config.yaml
n_head: 4
n_kv_head: 2
vocab_size: 8192
activation: "swiglu"
rope_base: 10000.0
qk_norm: true
bias: "none"
init_std_down: 0.0458
lr: 0.0113
lr_head: 0.00508
warmup_steps: 97
decay_fraction: 1.0
seq_len: 2048
dataset: "wikipedia_en"
MLP neurons of a small language model. Each row is named by its layer, matrix (gate and up: input weights) and neuron, and shows model dimensions 165-292. Each number is 500 + 40 x the weight over its row's rms, rounded and kept within 0 to 999. Numbers have three digits each. A neuron's up and down rows have the sign that makes its largest values positive.
A block is one neuron, or neurons of one layer that tend to fire together. After each block is what it responds to, as a language model described it from the Wikipedia text at the highest values.

L5.gate16:519486503514552483534522479541578520556525560513546471457445510437495515561489532431450496518579448495457487499443524497513525571492539488429481555508555465466426546503475494467503523440518495528519465489485452497488529485539560504452473515518468540506441483542383468509514597510470493487510554473430568561566439487537491487449583435453438473510426477440535527548501504502497487455477
L5.up16:416486485451516514501517469479496517564471437486554482507503535439549540494542505424419458507543529457484487417528512443446590489484455548483473520480466536461475495510485493459484478506514506557512479525510516507447552527493522494583570458481511452430550443489507482478533517498463538485430522494498480500439527566578553456511507485495523520500469510506513474451532479523519499461523
L5.gate281:475500538516566530499559530468562587553565499469534437436426498459519519465493487547465520484479543564471489488506525441556480502476438512488513482498482466503493522559544546537504413496384433466472468460518526494509488468449501516517500442475494541466481455491504472525493522474512511486574471522517456520485526411490554516488520485499511454431477469518512475520500513524493528542412
L5.up281:432508422553473554509497507478479462489510511493599408437510506435499568528493493531499539558463504488484541507498527530522467426488525494489512510502526544531419489582560488500539469554565476468498583465515559525465492500484529571508515442468438481511468455493500535462490523529485448509502517459466505503480491459551512457542549483486521480447480471562506466454467406515494546522443
L5.gate361:502507482511554492506536485538557508568444541445501599520465554559489468547471456508518532488461490511514542486443447532504527484477504425439449493435515561452532477558529429500521480505523487514483512505576577466520515557458541579520512477515518486426457466477504585410475539462443522552485575435450440547484415526523408513461525466524525492495501521434486555497521550403484469509514
L5.up361:468463515504443479457530465442487510462444450519497563492564536553528539580473531439597525546461428510480532505499551481509530486503497496498457456482462522580562546561412495524561502528459534518492604520505596489512529504531563507455464424516557453447519508447496472434485530507488477510487536547530505534474438537508404514475493466541422520533428541526478526526454517488476496464576
L5.gate732:548556383409558490553492491545518446508594427515525551540421518497478473595520467512497507534424480598435534520475582517520546545467524460508445484497438534521456525501524472495511478588476516454496565462590554488503477475474527514563557464497584533527517500538466534522573509563545461545521535489512510509455518517530500481458462486427482492498468524451489503533502525513580456493553
L5.up732:516470485461533435468550593500543470537455506487504441465512538454531538466545490505568504527455544519546517455583568483482494520479554529477489496504523559484509506563549460541494498561468515473502489485520554484373417467468470498525530518459531510478516426517511464487459502490513587555476511452496584443467500523535444466456565479480431470502458534458592449524517457523566454542463
L5.gate761:539532473559538449480458498456461483428507501430503425508497500520552457553534429465567518567481425527483499535459485445491426550475541507434470468481460473502488478429578580539529510493479530514502435493557523427491563483558428527556518486462526527488516573509447467533442524426460459501465548448519488507511513482531502562462509471469465413454453535476500532480525497455569515475475
L5.up761:539468448451464406516531468542552501468422521529470544509444527586481474462540512481524512499515461506552528522537526505511540483541533494466485476475495464458494538503525525486588516486560489483487528488540533478521572528534515567547540498493526540497438525583541446441457499509550521523419555495523602518460371492549464535522502536449499494466501481571481494503523491547520483479512
L5.gate788:465541440495555464486572463439499507490502410513629493570550527526600444516567539475529457515447490532506490468516537514552489541501544471484483532523470586518499516445576474521512519416541475479501478527494482481502539490445495473544551428502613512479419528526566493526527472505461463510525499544478509452504514539520540448511469506405393524459482473534484568490500516426514483411523
L5.up788:436477394406554493516532488503518568555544487454579441481410526469590493566547537479524506511483463524452497505511535541454520523469467510495513515543446578509469476473534519532427486598516425483520500518501551511484534420495517518521465492520508528441546548505502477474534443533464466496517441431527525440473562507510512422473518482489492496490491563462433548484525522554466531459549
L5.gate1017:488537504492566551467553524450538452493511446579526462569458556460458468607435515490493488467451550549484486585463509485525409490541501444489480589470521532500595524460488478464479448541476451466429466509504520496477496529492520502495485480496548557421591501495485472436508490471497536488512480473440491547551494512514511499563475476469466561471463451458462495431524550546530445511523
L5.up1017:513471455462421452532518494541428518442502454466532506484554497536537444479517463476466469543450494486448473437506483515474495469530501467499507511508513545492516517527525531410576427499487447508497504499556549589450469487489468523455457461431453537491476517544534462509447515529520521405492513518503513553495524543535490520527471519525532477531460512544478529491544530482565434477474
L5.gate1039:495536500508534570500523473458489471467523498558511513515476519552504480584487516465556508465493552476605480579481478529489589504489505494469450531560544513530420478509493556463452515529500550468444496538399558548411541527468520509515586495527471471422492522478513471484549498481512545504489471500498466536449480514484555458559560546517462549542415479535446486514509491460620474520506
L5.up1039:500481415476474541463509451473536482472508465452506536496479478504412489523567544512441492480482467513459528492471441528487540549514551465527534535428483509562480515404479536549485502587465490480532592485513528551493553491538455487509486472525465489480503517526520506550507555513483509513568492563531549509536454529500439440554427490445444448521488499496434451499577550480497487504436
Mainly "of" right after "one" in biographies, as in "was one of the first"; also prepositions, "appointed", and "led" linking a subject to a role.

L5.gate257:482476514473446479459475572508541421464523519520475519550513468580497533496507543486461461542474497516448460467532506541553561477545414494562519521533483509510604561514419511460518455556498476482535534441432552508488502464503474464435472485444473526499421442479542552488576547477492539545531538491523552493444471452495524496495391524506570559500556553494533496568474384469531514497543
L5.up257:519482554436446467582537532490440496497440495482528580476518426460490531538510456552518549578482429385520562432509561520522479559463545492565500604561518472510537486489436491587474495566474524502432421539542585556512472465521556500465550495458410503498438475548492494539481552513544520524498455583555479441524491471513603533471460487527492557494544503489471411511480499549499554455519
L5.gate274:437472588495537471510424545546559558439505534451546481528494559500486451505537539556517526515459491512485437522505425437501521469538493448513457447544529588536489505526547561439541493532466534477505534459540507579541521447415515474511568492467466526487505442542531507491528467489540450525483495515517466525377481457498595534473447410496478513512515482560520470512516488548508482503542
L5.up274:509531533558516531551464524468521487457477502518484488585485520475414542547553484446484540494531472487479466512463519486495548517492547519484499536553472546537456498485538465487530436495492486480490552470540518496582464492512525499450552525527481509492451518496479514474480486468484486488494501522505563522450494482448513520547480488471451480512522435469497458503478509500593520564538
L5.gate491:518429570505438453545431488487523480486509500581531449480502526544425544455555516458517501469443451551515480551545476498524425463520479574542439523508440495422554517508547467556438476525474436481564521429525431532536492534399539467542574481466384544532515492484546438467465441528479514466502479522389489491489492480504512417495601489539488449470494544542458504540528518513500456498570
L5.up491:496532509533482504480448474493504488500478468571548503467430495503462552508494501502509455424395504537482534476527534472443518466497453505503459454494460450505468475533532430521494475500537494507509589393507430559525518477502568477573499465431480585574549511528545474442466443520526552487450510419485511510548530455443482556481520505495558582549524494479518530570524506511509476508492
L5.gate545:453469591503477489527480473554585457534493573566582516472510449589496526541480512465478568454485519468544504493407543546518528502547540460571479535486490466528404470522537462514589619476433501476447443508484405450489531473509515396532491507506514432484482482512449505538513442462519517466534481507548449532490476516477517488506509503511438525583515497541510477513502514513429498489456
L5.up545:456481513491506463502486448447480546466367510553459541455508465515440519486504529479503441491496520494384530579470499528433498531518458528481507499468474541473568574534413493478480487563467418451479487485562495530559518624517525512511603452479458499536478542482540466431464440442496591497501538435437483487498489526447514500435453448418507543554488521521522526431445586536507490554523
L5.gate646:509469501509447495470564539439492487512476594558584488500442514512484549610483530562539580415469514521495489523503507469529538487473431541542498414592490454573567504495608498499488504484489431530502465428463541571541548542409462542469550508467529584516476430473432508509488462516530462533514498515548494451456529450529547510550477540443419539503480444514452489465486439457523561446524
L5.up646:536494481490507524497561470444507467574472502516579575531509499449462502525555460504551500486490540416514412484453495505558549497548440499626487498470536479459534420505584540502469508540474453519493590498497525465541495503470527485504538495476460531460491435451468452467518529463578496601522480534509551466416422411509500494480480553386497493565486538488515589458519520489515486498438
L5.gate768:540459442581465504441541459440488462488604438461503526526505510504507441475500459474511511518466513524522453479477538558569475563461503569516584449495508491503506518516438434515544488520488502572467508448517468512496521513525513463454457471555534523566507469503578474534448594527499594498488451457573512500511474500499534530538498515486445484470437546483536456464519493518502472499465
L5.up768:509417503482497440480571489464532523533539510462493429487507475435518460513598509504511536582521477490470482490533536518558504477499434559453513533467466532508524518487536518416505487553616465539567513511559587565537524459521521513470516495535525474481474500494467494457476412546451490478509485506564497526530522539575443468486439545478477519486515519439466504533492413495508459488454
L5.gate858:514468501491558491499524513458509550502541518551502497542473439494460485448573522438502555480448517535537568458431408491499474603463455492548508522464523558466478501506534566517489467484531419358492469423473486598463507487472522526533448477472469553490542490501468494514546526496469525541501527434499518501478492509508508489487504589514467515545573495481499492472487488520479449514450
L5.up858:529476561480469536483484485474492554478582507499508458412530475421486527486502476443479528433446526479527528474439496523612505515503500519484471504600496502416539506488507502488511452513617531436506536471490504545515489478510524561518484483482471505491446547546475494496515502486501556440546459446476545473459438574396541528453517554516529512543524462471561475466522489435505450540543
L5.gate916:457491531401490551429492553503521550606547525516550487476519530481487453567509466540552516550456451504489464467432543454505512525472460509539439514478525489480513533459524495563503517486526567491482543525501488513494554516448490499556532434591491550511471511519518525517508498467513487498553461484532403444458512480496488507482507406488458487504515498500534571492537466552473503450524
L5.up916:577488445509492546480464535486526505482528482472470506476557478456547489466540562528486506527471561493478540507472504519537525444512553473501455461460447494499468472526536517508495475495524499435512537473466496515498463471568554492452479533502459508488492511478500494513537520498417513475498480502544574506506494527505547593452560528550497579515502490523538506512516569458492577513500
Opening quote marks, colons, "that" or line breaks right after speech verbs (said, wrote, stated) in reviews, e.g. said: "; also table cell separators.

L3.gate284:469487519593472503528467473514507454458535504511480527488469530572543474544538549513519515482406517472523514499531455520548518532472468482516449496464425588475527477475542453491521482484561470491569548484584498512545594527583434543463511553498447507487514522473445502478489537490455524470514524481567522494520491516432532545529440544578447505495483535510520544505539535565511459508479
L3.up284:485463477544440550558498472508523475515573501534491596513504515450529492462517551417484489489531494502476462517531467482525539495497468454474475495477492488544455535472499535479513414536546500453578458534534551445521499522485554522493496554491472534524464458437486551487485447443480520572485525456523545447510584492473483536416499421534389565498509491491558445506501488501505474540562
L3.gate311:528520473538605592580529510474569439488540459473452491516475574487522517510454522443491471475574548504497490504471526487504487548418466432565466520454492469476466461498489450496541550484478484441505487476459491464545578499497417545429558506437445446462505514558436560419479525477570541518509540473554498520621584479530492540499516524526476489516497476463519484443488477428510522534492
L3.up311:529473528509522542496516494468521463525508518510486449551502523440518468507413614467531468502510509520527547487485503476479534486457414454480450560483498442553499475530526535511523515496432512542497530513501535506499440542493461512453475608501475479453528482519441536432526441481499493539507496518526501491503564496515441479465500451501484538507494534452490535507485516537460533535518
L3.gate326:487514581512498558530534506464489424461498570460479579454436474545541475543529537394481498574398534465408534490476549426489506486552412497479482486477485573540393515540485455499525521511485444478451525491448577582473481497550506477436582469439451489461497424480499512495450476490533521559511524537499531524481470449532480558514514493528483486489534531510532404527463459525457493481483
L3.up326:516480517484541525463483474490527368488505526536462541492562576469522500476477520462502517582451507533495522505486496535544516532535515466446477460540482455503447468516565529511436449437502485497438494470438509534529546536520476532464492516507453477524452506493498508553499497506588481498442516489533516459505546420482501553455502487534497450494564491480484506482477546606547523523455
L3.gate417:524432466495557506533491542497456463522531481497429515490541457430519545616538494475540505520540512570518516477425507459488531541484457472459505486449547479485489513462499525525494468470545393488451474492465561430540455502548399508508477540523445498525541475508475522500478508494564533595511531455473506586472465537507574478513498427504461493554524467496479486487496538573557469463532
L3.up417:489500476425497532516510564487513544502498513520483524548461514482520529637499469475483577506544478466546453511437507447486505535575469507528456496499481547511483493559506551504507517517473521526508503441431542496511485484482467498482445525469478559498504536514506524486441439485431477560549535402526461529509523434500485477494468445562522446551522416440479496534416546476469499563508
L3.gate734:555526492526428511443532517470517438538580501455519541539473530543556444479499499478488416448523501547552449486438514554458468507471577555472489446499510545491477516579445509468530430477473491505501536511449599526502498552498483595439501486464550508477507424545361462453529453460426464511446493523450459518501415487415489524511475479425490605556528516462502524503564486553520539457524
L3.up734:603514472502490443492440389492504467467492497503460582507432520505483422515497498500495513489470482523530521454433499544462470527465507486515490489414468533590502507499513502458501491504508488442518463512509449480492563547462555447515504521450526562480541402539445524468502423426522555495501517506545593547541503511501438449524435538447531532478547511559473524498542499508518569511505
L3.gate1035:481482501473487434562473533407485509560496505511560502485566502464514516527515526411513539566492442519483506556513469497428509547480504413545481515517448486458506594493491434482530481459543571496516457543484514485475527513476438519551514571586504470453530479511467504468538504439547464506493513453491575530491515608503539494454549571513475540492456473499465502530531500563456481536522
L3.up1035:545526504536546521480446435484543394533540509476568593527601499485486511505467500530494610517450473487524544567489488452452564480506463480504519522485528505455519525553498536457513442456529463490475532476520523452443467531530469536550568517486552493467572482550524470519512576521491465482442501479506470503523514535482482452474484474489443600468535486506510531542525475571482483536589
L3.gate1117:506482537535450488557470541590541498474476535474443495508552410415470514550488491520528498523518532524435540464510510511492449446446520580434552516483457547551462526467499510536454486500485525479522599518553477516510564513572526522464526473452471458449486496470494547461472503566450457496505472510492450553469591564551476454523512467538559505480457524503490491505511515512470461542533
L3.up1117:448525496451482535460490566483484454517549488436518423480506545472539533479549552464544504461478418541409529495488477478461548504476506534459571491462518460456561493476479443485517429503529537489513538495526468471416502550535486527511498505479544487543463500523490516480503506535548501545426513511508459515493474514520492488484501509586452407465508472489436475473483449444419460469417
L3.gate1191:502482535496480437477476477453532435491418491523491469435480486487475483570536533521472480506530505541531427515419535470512545487518440466502433467525505513504469460472570527535494574531523494519475515554532570566547561496485485512441506516518524518482502449537534463416492550460515520476502497522526507564510490506487469531511489452471518523538503490515480534439449492550450436544493
L3.up1191:482535553507508478488474509474496516547526535490495512484424589471576421520509489492514555474497506560519563578478536475436478537543494552532604447533419499477550512519539476493377475511500452499473471467579512574521500557479494486532502558430505520464454467536452443486498487435537513496493430463498500449511466486478480484559525475498493544514548454542489506476504517463492532499519
Prepositions, reporting verbs and word endings that open an upcoming object, topic or quotation, e.g. specializing in, called, holding that.

L3.gate137:404491580509405519492460509491468487432511567493483611558494444498473546473508511552480451493537449536523555547507427537551474482469527413493527429516430516524534506492479568489565467544508515525484517519607454445497495446477458448516436490484503500470539474487551550502575497510482577439526589490501474448527561504471508460530412567530501526459455464476453440476504545493538494508501
L3.up137:520505527539446496491483490560495499488441484543463481590417424514465430539496541454455490510492453507481456536483536487513488573519489445425464513502473581475567419571477538492493492524533527475539533470511553517506444571464510439514574505504504509565511512481545517521477578576484485500512500523537458435476547474542559532465492542533463520450468407538492469490519526586495599527503
L3.gate234:486512452501440497508611476430469582486532529531523490475522545473500497514481487451588509549558500471432502432440501454448566508539507526514495497478488455518523504494542454504566547491497559445516495461453482498479558469493539514574489562559518526458490516557474440487512520543483512495579522477507512468483503480514530469447448462505510566460510513521510540400483539487508484412507
L3.up234:442442413544489514486504485527542536472539472447468495511525553465542518469457545488504461507481468480575565493494465481467512487496550483444496541474504465454575521557418447533481499540469510513528490492480493461544464515550551465487501496566591511478464508471498438481543473495478538536558492503548586514460426534447461536426487548557526560455532503553440427443476504520483453506506
L3.gate507:453575590500479474536524532488484497516488433567443574478530498511435443433446453472452455486425522516543512537537544523489460504466559458455515391475546513508586473448524532541488483498532478498510469525585550518528464534566553477521487563451506542505543482510481519422508516426478532546550474485565564435492545548561560433469517506442507528446503500426500510495432505530501537512503
L3.up507:509554522470547457515517518495439517480417480471531508525527427462559444419491516501424525563501537515442520490494541494541502479494446462546572436513477502497529434527528496485555538433448565533509525525506467548451479510511616555466493483566543545487493476453490457469499467493525509507460490506497555525490529554514419575465510469480443497518500462534485470487557473469499455450485
L3.gate610:568470537416468459509421541463502449522524464466525558532473393500488453464478461493448479557523489475503536454507468542483517500482553533473528487413457559582461488506559474505533503517496473514500468497505486432478471456543456487459513443516531575522500520474442515531510450553469532457512517504517416459493426501512515522545431533503499537489441376573452500515464440504552448435447
L3.up610:576485422386452474512496563461517508485474416459501522544477460408514529566461504439493482550500552512543543482514486523485501536507508447485470499475580542493501529453471489521442493460506501446548504457504463455576474539464447548565500477596560432476447511489565488535503446457492510570503518597497515447489441524521470489524410465454476517488526554500502434483518486446576517474470
L3.gate620:512489461499486483532502581517533455538503527484553457487454461470469527541528563546488490485521435479479454499539442512534505534511511528504539479456497496531414543499471493557465458476429493414525557466528505465456432487492447538511468538495559487443531520528557485569483512431458496484534553539546545498538499469480474498472518457517450509432453403525465467478406497408487510507507
L3.up620:506527517477501493536523481491541496452523449510544492461465478392592592504612477488450426547547468532517490549510504502469536511489446542427470473532559519574442487474518538520458544498487515539446532441538583455528472558513425501475453509537586508497506472520457477469558545501557575496536515530490492499491454484561527573421535504468481529522465502476451556401423507482480481495537
L3.gate637:455469487477549447569418489538518530546533396485536551504489521420578465463570575453470497476473456500489483456590533424447491524519465548501521505416532493530474519486498418536474525535551479522376466585504497473569507458568546572448486418537491482485462488478526466532513514540516478487508484453453507474474408500524470525536406467551558506454519472538484520418548525541610494515525
L3.up637:549545453477530520517595445528485465557454515474517534547524519459522564550499467518446497508518490543486505516503452522498481449576631538454478521535500511464506428427532522480372470540464498486522546532479572494493501481466488484557552520553527529523454480494495546502476601495473454530427477481574500410468419523582468508493501487565450469478495522553508575500431484490478389465510
L3.gate1021:511485433514504527588508473495509512475466487497562553576457446491549577456478531499502569531502490555493524506520456594458484476461509489451532513438450545512526608499461507498487520536481531530509570498535523489569526508505473501515475456474432542496504490498555504500552421484501422406482384534502475454479478538524502480440533524468499463523499543523493512514475499426567487474535
L3.up1021:518533442460575490469521550516568520499492586505586472559417480521511584494433495527501511447545486476453511515514512537502554506498519491556520570559528550557515439492510550523447569605464514540502473476561474520472508390471531548523491457539557500462492575500589556490562447485543461471485487528545450433493432531478517541480505458462444580507570467519509508517496429447531573466429
L3.gate1049:504554450530431466457449543538455448391453513492524512517474528498462543486438515557461467469467575506452508446568498505492556476529485553409507492583513491497496530552458524500465454423533482535508503489520468515517471551447501463469456488525565517542504511469518480504515540485597502526517563421470549454524547542506475498493511568475496500420565431449480521473510478473495499510503
L3.up1049:495480426566489405561505520483476520445544478502444473517560507436529517557471557521443454486464471532453456498469513442490480491481555538484504463459470515503578511468416503550394503517489513460487513516524463476572485574497471525476465531587565520433486489435461493525563447572408541496479476461517522416508451474498489472523509563547454521415471556545449555508534412508491564473521
Prepositions and conjunctions, mostly "by", that open a modifier right after a complete clause: margin ("defeated Harris by 214 votes"), means ("by sending"), time ("in 1967", "when she was six").

L6.gate567:527534492562501538537564471507470475489473494509482549499496531486433497524468531423539514517478463458550507429414545503430507552496518442459592569554461489502538491461551491510533499486503460481460464462464555489501460462559480462445520455470509498435525511541537474585498441535465520448518466564474482469461590492535500539530498451435495495375458474416531494519563476540493490481462
L6.up567:517570426468545420523520543478506486558519479491469530469441498537501528536512455488530520527548493451490443497544495539529496448447498535509492428497474490535517495560533557449520492504486550496510458467482545447479438462489555457516538391515544541551473475435533517589530535490578508481453516514485491484456537513443558560527453535403464505512484518488443563432483403545535472505521
The preposition at introducing a place, event, rank or value after a verb, e.g. debuted at number one, died at the station, at 1.5%.

L6.gate497:499470527533503475562511531472545487501579551444639519411551532539506497558491535519491484484502470533514455523469523482543580501529439517473443500455437487448541499482551499529545475441477542463429491491502499556560461540511475511537521515476528492448456495476485529491506493528552546529520440514505476494580548463579467461476513484486497591602462541544418477458434489466411458477463
L6.up497:517476471505458510488500550465543507447518498548556538523424542506619524496540523575504505483525488500429466524500516508533595548475526467447462573550471518523475498441537530530499541555423391521456450447484492513515469499511425420450574542552543463451497526428506566527543537537498534466492482435444515545494441556502464493567525468497491544569524466494496443483507496516588512524539
Token right after a person's or organization's name, such as a reporting verb (said, noted, wrote), possessive 's, a comma, or Institute/Prize.

L5.gate134:495618329428540584499448531460550476466529487543567503536525496534478560428492530510556464440495547470491547481504472480496514529446505472425498453453549523499527481549446482492532595565465494568471502578535444448475479461540472471504586537482486434509509501459518452482523545581521462443478471565425493443563457456456532471459489467561448512536492513488394485479542530571487494469513
L5.up134:479452383527536503523434531514514504458498603485526465526541467455516505529454519496487469513478441499504483541505436414451471516498431478511545509511426507564524485431492417413521520540482490499503414513447486460522500492484424484516516504492580424458557542478530465508484633590554521471486497433582462519460488475531509518561472516509524479470526445541457556436465537542435547438529
L5.gate147:567528526504490509512447504496526476440549464489453510475463467545498476489470471501569415509543495503462519445478454502583488475454496478522461489398470527489532478500522497592450493476469545504416565551508454506449522495419474475604415417463514468532472464480559511551542516526489484478501547562438446492488503551516491481445480503490477477428476456502541523493497498455476570495552
L5.up147:476496514599448510510502436531515474559502439560476597479543498481455537619497585576531502547455483428557577481483462426487463579484466426479493533509432567572590480476467479424500518469510525521451501524507457489512547500421539439531504538541452547514541492461539495497520547513494441503422494515515547492504444486480536526537470461520452488429556493475489471554492439500531541511455
L5.gate537:502522486465536537432490545502583473603531558484537489494539463505487512517542470571513497592521459477502468536492510501488509507516472468463523491560524499462486507510498454534477500481474598461497477454491506481524524409439473520520435494589464476520453440519527533548537533517523417540526484529460519501477539511433544501425467529514440506429530499499524514446442446451526505482499
L5.up537:513543492473508560526519557442501504461529510476463561537501469479463568546563487593457458489501440437510487541481529464456496439529506449481554531502472420527528534475415493533497546502500514528454475596497544472461577533487470472538497511568543515533511491490537557509525553509523450517527501570486472517504504424486529536538442406517514415353521533459464557511547456427504532482512
L5.gate592:470432419514455498479380489495574470515527471489566531466473492525526454554475528489471523489483482461482515521509524488496454493489539448493454505546500507492539431566499391508470400474431454495485526445547508508447481456501480482469566507464482535477474449608542489473551469558499501547508454523489502463543508509517554534480567456536462509474522536386525462548518488519513470473531
L5.up592:475511482481515489528424487468567526469504522504529550436514534551547453478517466442518503534514569540463461533502511470545514557552494464457510481470486521477516490553516461448505397479481509532486486485552468477502502422486501382468551478521551593478516502575512521483485480525513495496551460508485443496536521515445489513445511469581484466475526495452508531526519503461528544418570
L5.gate638:512489522587569456563490532561546464567500415485503521463442510506480567541515528521517534509519524503524505530509432479454500508543569602479610516415435498523488484546514505510543474496556508493459537536488443470489541501522515523476503439437525508543421481503511481440518513499502563499546463464485437494510459470502544488474500537565414492433445452531472508482448400481488578484459
L5.up638:492496480538565412507491460503530487477546457507471415502481509550516491509526525521518539569418507481581469494544530559401514464576550456512451522492485429570505541468512497540477475509495466476499510503514478460522500518511511547533554468514461531467483460479574522446487486550483462500516469477501599518463502494574483516572502491481472454493455443486532502479572521513467534439570
L5.gate760:469478474533463498508526532481526464494480520536565538587490522565498457493518506537499541440485560459568499472441459505504450481517513494504514422565485469490489458420564481499450514488475549511465413481470498448460480498435423522552442517570521509508490465505463477500544537511512543550537432460541448483555481424497597472503534479416467464433482448530476497571617520485475417503481
L5.up760:588512521535432500471585531463585496469525519553539483528525457537462473526524557562504470463539512451527509440486464498480502581494530514479531444509518420532429515540504557558459494489463548517440518488501480522486558470483490478491552489544544467486469496524470469504549543506545546590513456460429546504508442460511531474522464526470479483491515516560545515523535497523438518410453
L5.gate934:608496514425529482558554456571481478474471515589570523443563508585544512499499569507428456464540513483515519453472443479469467500532491386434507451452570413500554465509453504476454479432484496550444444580478510461539466494427505472532439482548459478457470475489429489559495535532527557552527465407455542489502480532514538476544482483527505450508476456485551459495529544469449456482448
L5.up934:509498532468457551533480462508503475494458472489516540598496490465470460494474517533439515479547483530497474450538436517435443540486541480423475420451447459450548467497526503546563444502515487445440554580465536582539568475457516535524502583481463557468438464471513421527553538498431479536458412530542499552490394513433516511507516526439471528515439535510515510451571471496464589486506
L5.gate1155:541515556520503446566526461492512538491546468447492501463523468503479549509555413504527443495445524454532520520471503478491538480521594536549489452445481429530512484458548463567509536468533531424497469477488472498469565482458499503491446477504551539499502446572474437563443469430566442496506426551547507518456531478507548521524456491448474497488535483530409469554452455446475539488520
L5.up1155:519495555476478512548444516491522447522470471513516513532487543526517520550492483514562432477460513571569510521502554572543475486520471521507480515510573513488511510489512412460504459489461531501421513547544536471447482524464544563501476426464492558513544527446449472496459507520442514536478450466475549498560479477546446446505466474491549509498499509495457524488514498475571551486485
Mostly "by" right after a past participle or noun, introducing who made or did something, as in described by, photographed by, sold by; occasionally to, of, been.

L6.gate355:496481461531486571520487562428504469519456492533506478545502539451491507539517548554383513568518549531530501499511460498466508484528507497477528477499466512494472514497526495449472528481522482526516455515493443452516487445438546564501470544568457523516553520509491441451481517460453463546516564516478505480554438494436565503499542526461540539439440489485466486549550551514538532464471
L6.up355:522502505495538604534523556499433452472508460492497504527545495478521451562520461509477569528438534536492582547398491441420523510450464514483545500552480519493429471499538538499513572548509477506506493495463489441461545489467527472537515415569510440477460533447484412551422558464446488504470489453503521516505387514536544518525488551509479519430540558476540447550504501494571546449528
Fires on "for" and similar prepositions or verbs that begin a time span or purpose, such as "for about 700 years", "during his time", "spend", "did not".